{"n_layer": 9, "d_model": 320, "n_head": 5, "n_kv_head": 5, "head_dim": 64, "d_mlp": 1280, "vocab_size": 8192, "activation": "gelu", "norm": "layernorm", "norm_place": "post", "norm_eps": 1e-06, "positions": "learned", "qk_norm": false, "attn_scale": 0.125, "bias": "all", "tie_embeddings": true, "parallel_block": false, "init": "uniform", "init_std_qkv": 0.0256, "init_std_o": 0.0, "init_std_up": 0.0256, "init_std_down": 0.0, "optimizer": "muon_variant", "lr": 0.0027, "weight_decay": 0.099, "lr_head": 0.00407, "grad_clip": 1.0, "warmup_steps": 200, "schedule": "wsd", "decay_fraction": 1.0, "decay_shape": "pow", "final_lr_fraction": 0.0, "batch_tokens": [32768, 65536, 131072], "seq_len": 768, "doc_mask": true, "z_loss": 1e-05, "train_tokens": 311900000, "steps": 4986, "dataset": "wikipedia_en"}
MLP neurons of a small language model. Each row is named by its layer, matrix (up: input weights; down: output weights) and neuron, and shows model dimensions 64-159. Each number is 500 + 50 x the weight over its row's rms, rounded and kept within 0 to 999. Numbers have three digits each.
After each neuron's rows, "fires on" lists the tokens most often at its 100 highest values on Wikipedia text that the model never trained on. A number after a token or word is its count.

L2.up278:511576499505522470584543488476480501460427526594476506507540550501485460495439480533533539436476486459569537507417511459543474553488398569497524492427497564393512445501661517468580409480422496424463490460449498471525482465415491509644513525502587514525531514478450455542453601569444500459
L2.down278:521481593458414428521485480528483460551501446429518449508435509490451502408509474611457500508462468541507383463616551497463481472461372631569459436458508509541495486554575459534647504436538508519573525508486425494534464528529475507465519411477485474428534514478540463518529448537482615503
fires on: " He" 20, " Pu" 12, " Bo" 11, " Top" 9, " Bal" 8, " Ha" 7

L2.up911:467365555529513542534495449421534462485499479512539440554570494441439524514534442510497467479605427506476476518546544496475502487459446462527550500570461520412497405436512486480500470477591547568465496538477541484605508591529489496466444511593532505513524445446431453447505471440501472459
L2.down911:475536532496494564516526521552427459471490478528518484491494558585571502522589459560560419436493429590540530482580515415429432588570494415567493575520452499498463507629443480559459442503598476542542462474433457529449426414492528465461345498507496460585495571561489457520521415497414493461
fires on: " ex" 17, "De" 13, " reve" 11, " det" 11, " diss" 7, " Ex" 6

L2.up384:515436499405439462563429464530471511534624478451571568622531570527469493503513567546508495491514476582540429485454486520546579513504543458455378538529593499411575584539478532514447488467611589489480481457570593391481535496467421542551431462484454436547541484501444520496491433558462447553
L2.down384:467538538583531420501528512477459503477425514446591561568435507478482414554467445471465603557504473486589487483500507561476539509497473457443550451531426453484522626563561437407521565503527433584448477512509492543597488513529466475535400484539545506511494523511552498506491547576444545450
fires on: " played" 14, " set" 11, " produced" 7, " stage" 7, " released" 7, " turned" 6

L4.up690:467382582495550566614500453523388417522523508480451468463491456505546539479398495493481435470461531428539527577579450484487495526421466419486504514443513477535403633548525553470418528482535512449545532450530513492492499506524459584504463524520574479521530445537562542448553463534485491404
L4.down690:438533421579468470481445599512451463479505444456447432592484443356531557481514472553457476493514466460484542483420489498510499523544449454461492488545534454567500495532472510482456560444409564545569437489478440442455443477502594504451540499598574407508513568536503518544600542459472497543
fires on: " Art" 14, " cl" 12, " art" 9, "History" 9, " =" 6

L2.up950:482492469429498528525592562465441497417526545424503519564514560422516477534447493510531525484453530524427537476607496514516525477497465435432436500538572441480529626480472392359517489513504480473538457553506422564464449568477502487462534452595512532569438511599590440471519468559538569484
L2.down950:504559607463504516530365501524563510592492505427568498437534453520478434441686415556493426541611386521600530531417544486498474509463520589526523476492520478523500460522522590539534535468500452547526469516422665462480576467529453445530529444452531450537481507446533528623563489503471488470
fires on: "He" 17, " Tur" 12, "After" 11, " Summer" 7, " trains" 6, " century" 6

L2.up117:517554479457438535517473594416452519502588568441530578572494484497548459476422461428549447516470500470522447583439542522536545533509505503548483436529418436574482466554465422484480508499416498516464412496537501532548427499536522487484452500520565533491532541454578522450465551533442482439
L2.down117:469451450534557521446533420521541482491567497531580447479518458549513532424536419539485510528483496575513529551516508531518469471514474515510437577532580541457365466470556525494491457580401605512559553557483477507489558561485513456502487568465495464477433466436517510485602536530518509515
fires on: "th" 24, " chief" 12, "rd" 11, " Chief" 8, "unct" 7, "ther" 7

L4.up811:533476522572389457393418513500507534430426506530488438512540473522557662511438409478464549516514510500466444513457524545447480568519451532554459580525464510583517478519455542464510516388600535543418502581426442472546466484488532527465449507555463541558546502567473580591410485508489484598
L4.down811:345551500528549495456479534547476519516514527456611470467524468553508420539501515557509594563441511467522502490460437485549523491506429486542438484524522414527503475558492410468472424542438467491503522475488601503426548537518534512546477524451447563542554595460469419470584574482584522538
fires on: "p" 23, "ll" 13, "pp" 8, " s" 6, "et" 5

L2.up361:474432506523593566523461532484579538520591467510467503490562555537436483444531530543422517545514493484491534490437547498524552526443435422461464576503404447525511465428457459618513460540400414546501499522433459489469530519505562472407514563415448470462572511442465631566461530603507614464
L2.down361:563561428521473541510513504491546531461482599581496568536514521448486531546601454449460488433415584517529447494534470596585456489522448524549460433424513590518488463397446479450484573523538607507483449429520459549471547464522444452451582525601499511497522507584500482475589483406618519417
fires on: " exc" 15, "fr" 10, " all" 10, " el" 10, " mar" 8, " F" 7

L4.up1218:497493500455482457536446392581433488495552526456517498494559601394493448542468443476511464421496464484495480428586565511486499442485507451523515488517535460436492465476558397430499481520526490517511491513464531575480413461470479473483484520472480483503467478463494500531475443619571495543
L4.down1218:454455503478487510517417601445504500418399488573480468483525477545385610476572548447502468496504526631537433503506524485466464482470495427414492524571514497569524583515523560524459506494505443473521485488508485565484482478529414495542460527495500481474485529500524542505532491456420493494
fires on: "va" 28, " coach" 13, " match" 6, "uan" 5, "u" 4

L4.up26:488526498528493506517453534590531480446456474500449454621510529354484519560426498518517498488498467532444468517531542579470475488543539485505474448510376510589559546405510544508445432522503546447480527488496419541450496380536525460485481555499461474476442543601520506466400535449498543534
L4.down26:452439457454502437549392571439531464484606545459440456474448521503577491469561514531527527589452541513530474511494498483492500402517485478482453614561462528574539511444506557516513530523441481528513568547524491574436485527467458469462507495464404556460520514572564497536494486509393471460
fires on: "=" 47, " as" 14, " of" 9, "-" 5, ":" 4

L4.up565:586382573431434477437448541577462450529460530522494529446544474407451533488543572484478553554473540491464475626472462493492564541474491432472425585528523511450500546486552452480424548544609523444511519534532563549428499536514526437491358482509559385477377378520468531517549470479509497553
L4.down565:513575484524492433477536422487604588489494514543513508556502515508448507586566496584410582441474430426556576564529508502477493448577477402476510456551531590566530582451591536530562466479522478538434507463437460526501492553524535587478538488509531458537515468521533419549478628511473461498
fires on: " released" 19, "present" 8, "ed" 8, "uted" 5, " set" 5, "″" 5

L4.up1261:513524510513517538495526543484447493537487419486506532571419587430435525581435528594511503389529488487458436470468549532525555540484493429444522521474487491465522522460459535493447503568547545495606623524542543508516442545525542473538437541531526514474491464425378496533573525463468524441
L4.down1261:467483453490465466492499504397550460596500507482587569537476442474424504509473556545545576480496497508436388495481505487492391454546437522535406452491456527406509543507485445516510452502539555461485493457518437398539484455487520529471482461409508441478489500468646446474515564457475420473
fires on: " U" 27, " No" 22, " Jr" 12, " Sa" 5, "No" 4, " Un" 4

L2.up323:524478495510475500537466490538525460566448408490475394494495473430522420408520460447535470375519534410498509538415545568407467517486545520458459522490516495551463455565516502424569486399560531461555579485513464522493576437421459480543510489496508570534559467477453548477448441448430558487
L2.down323:564425516387584534567467447492451492455522576456488519556453449526534437516458538429465459607460447514503416472482540419522487571501506515535465482593487546494499600480511453512528513536448417487553451481443524443422492476473533431450519542444444434463506561493507427496496569557510465487
fires on: " also" 30, " early" 16, " well" 6, " next" 6, " today" 5, "." 5

L2.up1151:482558484478531473455474545519505485496559410536485528532447527495509470423551562451559566434489509591477591427483411515564571497452454438472424487536520435516520507485588576500477498507506495538489493492577434447478545507454524534436542529524557433525494484571485567533528451487444503490
L2.down1151:538495487565544410499448531565569505565494559513470511455564477481512442504533410452455537542503492466497497450476563543533471556510537533477546605564491514411490606503466512543403435471469505508560543508422524494481495504571472483518477431524581502455464501419515447510438585461433423547
fires on: "ns" 21, " games" 14, "ds" 13, " members" 9, " activities" 7, "ans" 7

L4.up929:519559498486532456520522411428470445481504535545542487436595521333536503534483472498579549487503614533479509484458529535470466466482560461578483537514504486602501645523444465467559582460573555433513438476526474492434552479489510466456477572473528582385456497498513496587521506481571419517
L4.down929:518521529403487496524607580491514473517512536401534464551579530463534517474417498495537429457475485500502485579525561484525466477526538525521516466569508508533489416478469564476576566426564451517522485471485557488510421567531477623491432569478568473560518463615540433502541435538454519560
fires on: "%" 17, " also" 10, "bl" 9, "W" 9, " well" 5, " CB" 5

L4.up1142:462410582541504484596465510500452459449494483419588507481507562585536528501472461467476619508518523488508616488539576577456508421545450470504482556426482513400531534460542506551434457530459517523451505559359507524492560546450499493405499552525568572514396457541390617495456509530487583532
L4.down1142:508547524560524528454548448441523464401456600390474454559506500464452583560595457475407581537565426509557591439542489488516493558522506510560505522441408446558498568517500524483430464496495541577428458470500545534455467450531448540508533532594490443404518523435521430556544506550545562535
fires on: " F" 19, " no" 16, " every" 13, " each" 10, " all" 9, " any" 6

L2.up1061:527497451462521473541400487508482508492480522558458457315485459474459513460567413497573586490518552463480523541439494523470498519396499468491503545563471556508408475473510611529511529468520493452553453566436567424554535482453502600378440532477488600429440523509481518572538483521572515487
L2.down1061:464490508460617479484551564515507467587514508502450559527523484445520507464499480506491487523460495536415518544490502461474517487448468495452529491552566496562514489469487432443469520555496473515395519445501462503420531555499422578585441578492551483484460585547546470490422430480526563525
fires on: "." 34, "eg" 26, " mem" 5, " surviv" 4

L2.up94:608466496472476433445555410412478507524447555502469488404503535497545526491589515441518613437544540470496528481567501564502525586457528632408460496571546511508515506541486522489458485453477488412470402430445491464464442482495445498444476507533490524571379576482496553494558512551504499496
L2.down94:476464481507430481543493561525557487595562530499520462536419499500449501446436429584543469490477493500563507507464526561472415488523531404594506472437481431518479602465536536491545484597503462533496507462549487526504497510490590458523439480537533511483581378484568423507480550516525450485
fires on: "ng" 33, " plays" 13, " hit" 13, " runs" 9, "ok" 6

L2.up658:397509462418510522427540525548444590503483400527516463485502499538533444512442484480448510574529547522492453450524511477437551457559518563515565506507463420451455515531488479567509448568506526605532500499522519435480469557389592526524381483474515435567465509528516459494507444548428503516
L2.down658:428520509455494447548497478449451430559466489471475500487518496515359597541556508471600517443478589583502420539473467437569466406465489485595498435535563584533573454474449483494574540492524477407478418544481624526463478461536486427530605532552503580429507495533474549454549537468562515561
fires on: " Tour" 26, " Mike" 7, " Jan" 6, " Will" 5, " Gary" 4, "log" 4

L4.up275:605494557543510459542491420593533520464481551535494484427546510530474514430515570542491507535499495462521485552554466511523402483536543449507530494584431541487552467538409579360530548509546511492469527549501512513475439514418387527429517586575590488544560520495563547548527529574469462490
L4.down275:480542461524593511463520578403461515500553461606524478470575551516536529443507539501539445518549471473459501552575369547450505516489489566472483547516487453473543535473477527549488498494463450584513472585506509450495486444531487434503508474454431444480551471432565381514480406391441491596
fires on: "," 16, "$" 15, " as" 8, " just" 8, " be" 7

L2.up1161:479553425508396480458513387436452418521468532552623537514418576475438496537477431524458453460589424469594420530528530526381460481542465491414441555478567447474507396528385548381517475448465448438422501528508513570470466515521502523476458564501515475526480478387512471585591471546448483510
L2.down1161:521520483479518476439498469552454461465492583526486417467506459556409470468512568525584507500522525507421527538507480495498503624450515476455467564482388513568533497562549513522470462505446501575528446545510425396490533562469553514488574519431545430486521505462487509503460574462572503550
fires on: "udi" 12, "ming" 12, "gin" 10, " late" 10, "ren" 7

L2.up738:498472530489562594430496533585556437504472440564521488501498521515454623421491500502466359450568440494499480536472484478505556518483552529459423517426518457466568498389585498462537439495517484495579405577475547480556479524489509531508450518479473424500476482456469579542478504468499526507
L2.down738:423470559491491472456563476510526471514523508520439500552474515486531475496478439481558539561508581581456583520531475511493525519454530424566397546490486439593540551562544505495381455521612452426486428514483500555554501493515501576587493591642465606433513529551421508476467510504542478508
fires on: " dis" 25, " res" 23, " impr" 8, " diss" 7, " dev" 6, " po" 5

L2.up667:487540567579556429476409504591478511499465445522530550515418513456449584511551471463508574581432509468535464478569576485510548440508433520522526436367465386503476477525464441515505499614517522541497491449572512499572478571584570561551464411467456441532543608472470519477458585464530640433
L2.down667:497452457523495478588606480510516538531448532441524491536479539505560478555418437536450490463445453399481469559556534536469541533486496531577465471485485427437582491556551461489463476550545494531529531503471450508461469495491509571495592478499544522469537357447480446516504521509436476495
fires on: " /" 63, " just" 10, " least" 7, " most" 5

L2.up435:389532491461493452464426452476454434478490513405526490514504500573524462523501492481510600568500494473568445438553414570505476564507550501421420499520531503438468517459499536399455572438534531527581539438550460511529580545534562493523580463538539451454467430508508587521604504421518472462
L2.down435:528456527440506497572531508540521532475440474534544460539558553558458481369523524487488552538449459480470385484476413492567428504483429541605449552492530489531446510471544400620495468525460435496459442515464520592465451540431543469513554477563461528478411508472460500405549526495529486526
fires on: " inc" 17, "sp" 13, " sp" 9, " bl" 8, " inv" 7, " fa" 7

L2.up575:583503405498475455471450476447467494511423453431499508459535543522454477549596533471558423488507479537509609501422500469518551508512487520464463434484517488556623450578430503483541557474450453459527601550454450421467508533536524546549440381453521448420520530472484452490548484553534575486
L2.down575:538516501531527414526612561447485568400531456459482442487486518479398575494458465544494443452473584513427479567543513565512475507492513557535449451489588621461548497431482487446518525556583427493582461448556527496566602457415422538416512533504463557553580491449493481539504504562529401513
fires on: " Republic" 13, " was" 12, " campaign" 11, "cast" 11, " Island" 7

L2.up397:474368500529530528514453439491450462514480478552503546503533574527368615491611534590471467448458528462448543529434553404529447504520551478541510543430552527550576478393473440584574518496513452492552526596484487573423491472457446482512488502530534539435462390564519434491536570479537478512
L2.down397:528479328454530489479557541488523509441518527461479520527480547508533471415442528497492439529523490592527461407507451506459555454493445516398457518474447462524426508530515488483419525482544580517542510476514555474569486548491475489534501554442478487524476630548550492569393489457506461473
fires on: "\"" 46, " it" 31, "History" 15

L2.up783:467457529430512493538586517470403457522510395513577483426513550491496522432522509356486483605450514434524584581474447477556524544540522574523468481472543425459461543511573408509481476484439490506518406503450466507524573510472387534595500466578481460528692522549510534414460526453519512524
L2.down783:634481421579515638469471501574517526548546502494459564502446476536485509497470502495373557510486457535465602475590521488550541510468497538438573468519546459518532448371400497609518473465501556526538494524493578527487472468458471554500617556524488436551391480521474488570523524570509539548
fires on: " Top" 15, " s" 13, "up" 11, " Art" 9, " tower" 8, " art" 7

L2.up563:561445422505529458522467530460542502438491458489585568512551528510486508441450560514396496525581464543487600474511484503479458524545416455474577528444576539487422427553473496545476485560517480537508564587476490491543561471457513461593427542439463516509429461489430555495418526533541567519
L2.down563:556580396488508564473518478577426510517521410470573448532494534424474528564497495486546564536466585510528484479454485526446564543435457467401559445515486521562510635508480435433454605458621562452419487438559488513490481542485436518457521528507623465451554564421550497557513410467558547535
fires on: " F" 31, " C" 22, "f" 19, "fr" 9, "ve" 7

L2.up219:557478425473447512545530398463558530401453544468504574509472492504529544481567474527491494366583558478570550490497604416497489528484429530528462539418544478496513521486445532486474506524532486492466596504547448653535522443417450396474484503517504569524453544488540487541529568521492498472
L2.down219:433500542609467507521515549577474431482503490510507483607591497503559501496478538530532494582516412497566464574538556557466465450492489573533594537399502463554564534584558452483493513487529499423405512525524485449454490533505450484429462448432528530598587470444448427454487527476551467483
fires on: "han" 36, "ten" 16, " Man" 14, "bin" 8, "hi" 6, " cat" 5

L2.up1140:566491494536542477496541521498546488455463480497487520548449480607474455566533456474458534481485492416441474578582461585453543548477458466573550547542477457507488428518560574574515522445553518487453517436443481480500451497521476485470481541540481476431453438560533407482548527485408601485
L2.down1140:518561508536503579513445584528560449547480586511571551587567522514540557495485452442454526551550444489440415409402557519528495452537538557427539522453503452482583522560442424503427549505535495589515525553497523546464537488541546618523504511439523420373425563544486520521462478578483455535
fires on: "ological" 15, " great" 14, " F" 11, " writer" 7, " critics" 5

L2.up1223:472558508584393550479500555474507544593558562498450547493467548520518522507446422488473466457529452448514470455467587505563495448480541428512541444453456454489486499588495429486525493489462562525508509408536393452512396510549535510428495525449407483446492522547541479457467565465514505495
L2.down1223:539373478512512421466537478461514419489433480527496537428443529489476476540419523491495529435400533545531452495502479472489461466560557550568492445607513599493506516494456507519421523556610502566517500499469528555471513472448513566492505430491578437464507488485543544586466496487519447463
fires on: "rod" 16, "76" 11, "30" 11, " standard" 9, "81" 6

L2.up1089:578517590547552468504484561518484466409516428483394416529565542497582531540539489459533460444536493501519422399541576500532489426497521542536543452503688489466472516542511451480466436520522523539536474462466507496551562493564476494559516436449454473499600503480447534409466512448502511509
L2.down1089:434500509415492526446602477445507502564463570556523540477467451488466435494485464523540517565461504440409602574492441531530457513516407467437520543541508460556543488504530489381530670560590543383508472486545468442398470521408548412510508497597474389540514427562511420507514493542501602527
fires on: "z" 58, " US" 16, ")" 12

L2.up945:392429527520457518494432506386477457544539500410556546578529526577555464557472478476420483443521402505497563548455621434496521477559437473405568472483442485496469579571468497454530519520482406501443506483525513489577400572521517650481536432546547497486500570462479503461568516569442501484
L2.down945:549585494513433415400596574541496567512573486522466489512479501372473510454499463489554487536389504486531456406598456558539426591497523566457471459470529575431449446458480465437424603489478584552583489529433454536454597448419469427535472569496471527522581425579535600492502553433531532511
fires on: "C" 22, "ful" 15, "less" 10, " standard" 9, "ly" 5

L2.up1213:589428524469533455549541487389523547382483495507518546494570427496493617503463519464425501439525535427533494527424494543458495445521542603457481525388591482452519587464467555567558427540556578501393519562466510355521574556465440499593463530433501527583500515473524501377546456518464424480
L2.down1213:341557478451396555525431559482510489598494477436477523504418534475517427565481536585549470501548435527526532486535497479600496505504461530585493450579486493522527480453514532466419521455430451486478483475581555572512461530506590470466533490480523513500512472532535524558484501490512598515
fires on: "ator" 26, " Votes" 17, " votes" 14, " vote" 10, "empt" 5, " ^" 4

L2.up245:460512437618537491492416502481525493543551524484533501526506418398525482534532533446536565452450610504578491484486604541599526584393510464606569531481462555509548459551453562435474527571563514490582503471516569533592582495534517579487432522464563538438446517470491446568506569507522446516
L2.down245:576487459508545483519503437490585424549445478567420385523487433450508543502439422524572505440448477477497523518451454452525470535459526513480472553526480486485465501460520501398614591507541509514484513504548448514501445532574411462585463507495517483558597419534511488486505426556476554577
fires on: "ven" 12, "ud" 11, "ew" 10, "amb" 9, "ver" 9

L4.up1018:561486459511550578548520477569570532474456528506536593410488508477422431449516552537580503546549591451461523501457354557495514548482572454537443581463482430379546446518491511514519463500513515504504526421523424454525450467476559478561365611595534452514512487420468474469506555489413463502
L4.down1018:517560513498489409502528458491574584544568550564454512509563467444442554486497409414481495646436421517523498538499476390515460561482483515501519579569530495598504523474452564474494401483549411412468430559388429497519478471471464528410364417539499539496528559495505509489518560515620530443
fires on: "\n\n" 52, " Ne" 5, " Su" 5

L2.up1028:496439588504501395493477531554445455536502501484473472494495475581455566590523450435513502511507533489533456551432506495472471425473550604529488446382484508472450437501579601486397544501535513605389481547535519455566484573415466435505539475542535508558556559534447553458500590495460501573
L2.down1028:523417482641522521504546486442547503456451457519517492544497462486442583524398458558490605462402507473547571510494431440444520535472484502475531506601494472503494510394585450497608512579493554442589415543481515606496523518522512519497518463525442489455541466394509428527581468433516520494
fires on: ")" 62, " m" 38

L2.up328:508465494400475495464513446513491495486499580538410556477482497436542525433482496450512531425539564482539564569464490427435482458525440556529553467506569509488563447492532558434535380518496459510514540491419444473616411465475526528532531401457506477439570644421480466469482530539514541490
L2.down328:482491552567625441510460558506517510530510495499489508535517421540383530525455559499524552454514577608493516509523510483529518420481621397427466407573462561539470485536533485493420536402456510512455494496541481518436543505518478637498511556558439498528524506588582551485520466468508427458
fires on: "(" 35, " (" 35, "mi" 9, "aki" 4, "ak" 4

L4.up1014:493476502539576515480520525560526469622531490577415484572446477451550526501504457545518491544499553520471473531540472548509545542496434485588508516471454473485500560496515526567481475481425548465506445500544530595429512473542518427423531520384476497555461582482581540486534477521458503533
L4.down1014:527540574488512443571538454524560456541582482483541480604505520458468512543493534514471540541485424462430522474450551507492442418505455460429552499506473417646433505630583454463494510569466443437442551508536457588437599531518515447555432428367646518500507441446470472511465495504555546510
fires on: ":" 64, " years" 4

L2.up929:548523477518500495407509494473524493567418437504539476483516394492534448468544444474591491444426537530546513521570590521537586558397483539586472479529460571499570539546450473596527485513458422463537540497529523494525534488545421500552464527543506449454416533493524390570466556496488556512
L2.down929:593550495530458502514616504511450493448543460498451520446480510495483450458444481485439562533504421472395598487470469379390470486540469517469543505519478504462443511469443500411542470469498451503557472464436518453542437498461578534411576482528481455480506517515461492504477497529455499416
fires on: "ton" 26, "rom" 9, " Design" 7, "tt" 6, "omm" 6

L2.up1269:563445554520452473500477415514579526536470452609419514590509454557498492536432484502514555454537456435507527483511417556465401576518439492482503453564600505449495459547389578540547505464428538453366396502542526523451543495606452476480515555547515569444470453593583467485549443542474437489
L2.down1269:380477470493556552513482526528453487560507496443527500506412560584558474567508507567485520446472627464483484521500460471513544426473511645465522484543565446514523570429453456447460486568418463552486443468600510523560476552494539464475426459391484472472431537457497552420468453503505595467
fires on: " did" 22, " en" 12, "des" 12, " has" 9, "eva" 6

L2.up539:438522536478410534463471543530433575594504430497491482585473541454558464482458475455571456546538544504545508519483543516439537477472435528490511512493553523500545437551453501524615451491452585557576535454481492463499459539459605487527548499452420490466459530491530521459499510506453481489
L2.down539:494523506504515451539497439440546559500451477484501467557501459647432471494478516414494532386455523585475413544538489466472449515456491567477500510561471553515457453452496491624469505425523539472479470534583530424476470434492496514528500472500513530429484547511425495516668475565487615542
fires on: " Is" 26, " Christ" 17, " Fra" 11, " Lor" 6, "ür" 6

L4.up115:418481557504523481506537483429476486497489421453514401463486480470489459509543464462491488458475406556490456432539482468482442513494483489384496450536540483522548537560358483405543524532484564536455481485534432552517433502556523550494464479468504485506553508564525488403618425461504454486
L4.down115:552472532460494433536502496513478499526523431512484502470556477400532591382481577547547504436487554491497496479476489572441460416608538477568499522515476519481477533453547582579405510546554527464456553404475497442432543466540363484475574567426508510543464491394519581593461484542508536487
fires on: "ly" 73, " also" 7

L2.up629:481453499511544440496488536458470508431522532493510625482525550451518484515518600430589511540538535563479453415391535491431502473508393589513497418536610408501462561491588465555439484516576515571502394469463522545488466449502498432520490495462528468515611546414512470513563614511553624485
L2.down629:443517496524438540426458581439566403502568529511604533480464459518464522487395360485429453534539519571564550489481545508577522523521500493493477543628405435522520469500476540460488532499429500572511494578496447500493463470494555517547573474523502464468490574463466467478460417490529490563
fires on: " /" 97

L2.up935:578524546497467518552454516528477505444400467511511552412505471457576582452415408585514531477501552453498529482480464438547541532518571532481598499436482552564583492461556455604538402459516489403491505531530405465488419379438474461565540523471529482523415500521490551511608476464520502510
L2.down935:467554458464498464427544513510486558539538580478498515542604410592457462596465576491541531606534519484494497569521460568534467449475469514455401520518472446512374497541484544503517507518538520593527447476469594543499475580555513490511462480555461525528578562516518492487475557568555538498
fires on: "\"" 26, " l" 20, " D" 19, "L" 19, " Website" 7, " www" 5

L2.up844:405480504524416536467571510488477606520581470508379472485569475475524518561561562498499479474437477467487611558617509448511504559561536563462542480368576415567498488559583505569473509470454544587499459507508525516481474479483573419405516521526455537507457461549515475463406476404574492502
L2.down844:522516447454563524519440449500505573489530405447521604498517459520612464531546430435366425483494570489554515593493491381571479534525386450564498506530512505578473577375530482496581451491514525374499431396447513513570511521570529466563469436573467538527484596548488584492483425468504515549
fires on: " Al" 25, " al" 23, "ha" 12, "jun" 8, "%" 5

L2.up42:546567529378555579483551485458454509475471565526498483532512427493493489599496386471471398445490513508540484501593469448509563483516497407522477501542489509520533490515450508502556594501418579551423493484545542510464485471497510492535512551527434517427513467559568435536593524427562423562
L2.down42:535456545552454437552450423538442485594497513446543423526548448435498521489502507528497545512378479445481515497492575546446518431552446488505539559574494464565554543543513476522467527532595476441469514407490467450566463585507527483500565423467523488449589502485519518534461512545629515554
fires on: "ity" 39, "ita" 20, " name" 18, "iya" 6, "ise" 4, "ii" 4

L2.up705:491509484525487516473497447421495530563504480509496513531564584389509547485586477485409456418488569590537456476521503464555422523583517439498474488586439457450422468530470545490677452422492476498479538476456492508528481591438527483415465485556483557401519568629545506588584463504457554462
L2.down705:516601519534485559531419389600540445475481448490518544435499444627460539443503537471544467584502492330520515527529433459428541464467463487399461461459493465505506506577490490485406454559497516469540493538498597558493446475531459465567464544430552582514498545528548467488426485495481478548
fires on: "l" 46, "ible" 9, "le" 9, "ry" 7, "." 6, "der" 5

L4.up735:464528479504503429447487492525519521527468513407522367523416482525446570484434439511438523590612499517478594446478552601466396489491548560518438540498450479518488563465527495583519448522556502587516487540503522465548601501532545457482534497539522465444455481461491479554478572477505532412
L4.down735:476437503527518445508500466535554500466480463478481516498467581524537420493533521504509517503480470472514473522500458525510595497438512364523577505425498564443454520517550453414536458566520353367529530553537541478452487454543583537516540477518472587494532503554599461479478538458474495422
fires on: " days" 14, " year" 12, " time" 12, " types" 8, " type" 8, " years" 7

L2.up786:422522467442593447520457448493490489480528592485515433459579498486489414498506537436488515426465502450518633485481565499495470546332537584555493445509459558518452466459392488465389485474602548418579492458461526563477505490501540550509420448609520513506485465508490532467560460486522489533
L2.down786:505544449613493537529560512534486504491549558526510431537482504436492526492541495461539538528522408538483504492556548542503498426572423433496399487540520422570563499449478438450570448441460523556522539486522494414530545471406545426480530561348465490473459552448513438547469425502528468465
fires on: "eg" 39, "ut" 13, " friends" 10, " natural" 5, "ig" 5

L2.up111:482428516454431483474455526517605577426562464483491534509529469430527561506456475536541510557557590450579462484499440510431480433524491571486590509473435501506580591567557484574468513423481513527493587508470444394460456426519499478563597467446565471505612502326544505496416496459488512500
L2.down111:522524515466517530511464489535480458541414395577534616571497576621488453478561383512385449504527434588540452453421550495517555527484511561514481503518444561553441464496435487481564562504595415376539511466522464553486494511514508583477433571534517553452532532427510515425608511479483590500
fires on: "que" 16, "qu" 15, " same" 13, "unda" 6, "rec" 5

L2.up999:474428570497500476431448474480503506512520517474516485603463524469493534454408517526445439474458421529538624529538495452526510477518449549518501430490534538431486512430397559508527450489491535517422581558560496547541528535564490484540487453425509427504476416532464512500564573485504478534
L2.down999:463560474492478498418480596479464562445474438409520560527527375500500449522551465523444526483501438471535574465543533589448591551451497506446517520521522548474450445537475468535491524461494593428473483506525502476557489494456507414453552551438479549498557530501562524564399514496600609549
fires on: "/" 71, "&" 12, " all" 12

L2.up146:402497522494480436477475520569542568552581469466515455468551555464536460576457430493474531448530455487503421441538481503514550529542511541528498483466489452439495446493571364489506464482460441485404505532494427430516448516417488569505512469599562463511443523562532492519619530537465554444
L2.down146:454517524500522471531600435532516412409460540460448504529523492457499500543540576470449521553455482480469545500589493475501522495489423495379533569587504526607506524548489519440525532603474578575492567535558545526486527504539430414435451472533460430476470641531523476523378540540481416518
fires on: "ma" 27, "sha" 10, "ra" 9, "ution" 6, "ed" 6

L2.up1108:481483498566466579426491392589551508442491458469540540593439588607477532491534379448538525443471440483541517479490570587439505449494544438474455605512519492514515563469517570539491456469483532592504388531512543495443463531477502439529602595485473390490377482565514481544523512508473494560
L2.down1108:461532474507508420615543506471528521581462484533442481517568467484444448541459526503527505553448483469589452507435468472565455597520342466492417559482442525461471560490546569475407427483573428514461570464486526496572471562556463523612450533483494614569508521511479502525466605555505554492
fires on: " res" 23, " Res" 9, " ended" 6, " Open" 5, " diss" 5, " Center" 5

L2.up528:447501517461478477436484528359430506402602500539496510489443552527551512571447428526575459450496484471560526518453492495512527539470445456413518500510516476518440451454478525509545405488460534414486569551531561491503516486497481456493415426525443514482562501525454484469553503404390552540
L2.down528:581472473489524516503459513526487507500537470447555521467447432459370442497434487479512569460539450541548454474533512444450414503513425511538390500514491517503471544548494546561441526522535460528462369470459491609561491487539483476527629500430496556494554495483505514359510487515527480511
fires on: " +" 32, " A" 19, " t" 17, "i" 13, "a" 6

L2.up289:519500553405461446432560417522489442441493550525573432486532491496571519511491495455606556585595567524546463459368512568539587491448531488404479565393533534522498526522531413500556438482572495468528622376469435470460504436454542574493495486551535500522465547462503517547513443430505474488
L2.down289:481526459498503477476562469493548544522553487463465461574532484471505493491449588477478558442475556488495604509583488421486433532555489457502444510522461472536561619462526583589432558356488547586529416522467607486510525496499551485384468414462503492520547444549477503446474629533527463489
fires on: "W" 57, "X" 11, "OT" 4

L2.up651:513460491574455452510425430514460510469537478528589473461603574588495581513478447484435527466572436544410596510513466464516489515525421458504480505429509495440626497522483472559450452483506497497481475485538494517446446539478472497525558547565576463494564542588398550457547614518546504591
L2.down651:375497474484466528501502443490456481590476570498445403497600528492534392411439473559544550474559319495538435491471497582501541523475455509456484568511593470580513426537576560541512587497536439465507544408615573517521532533447470533582514442432456456498405496460416412432497436537454522451
fires on: "one" 28, " It" 13, " son" 9, " it" 8, "not" 5, "ris" 5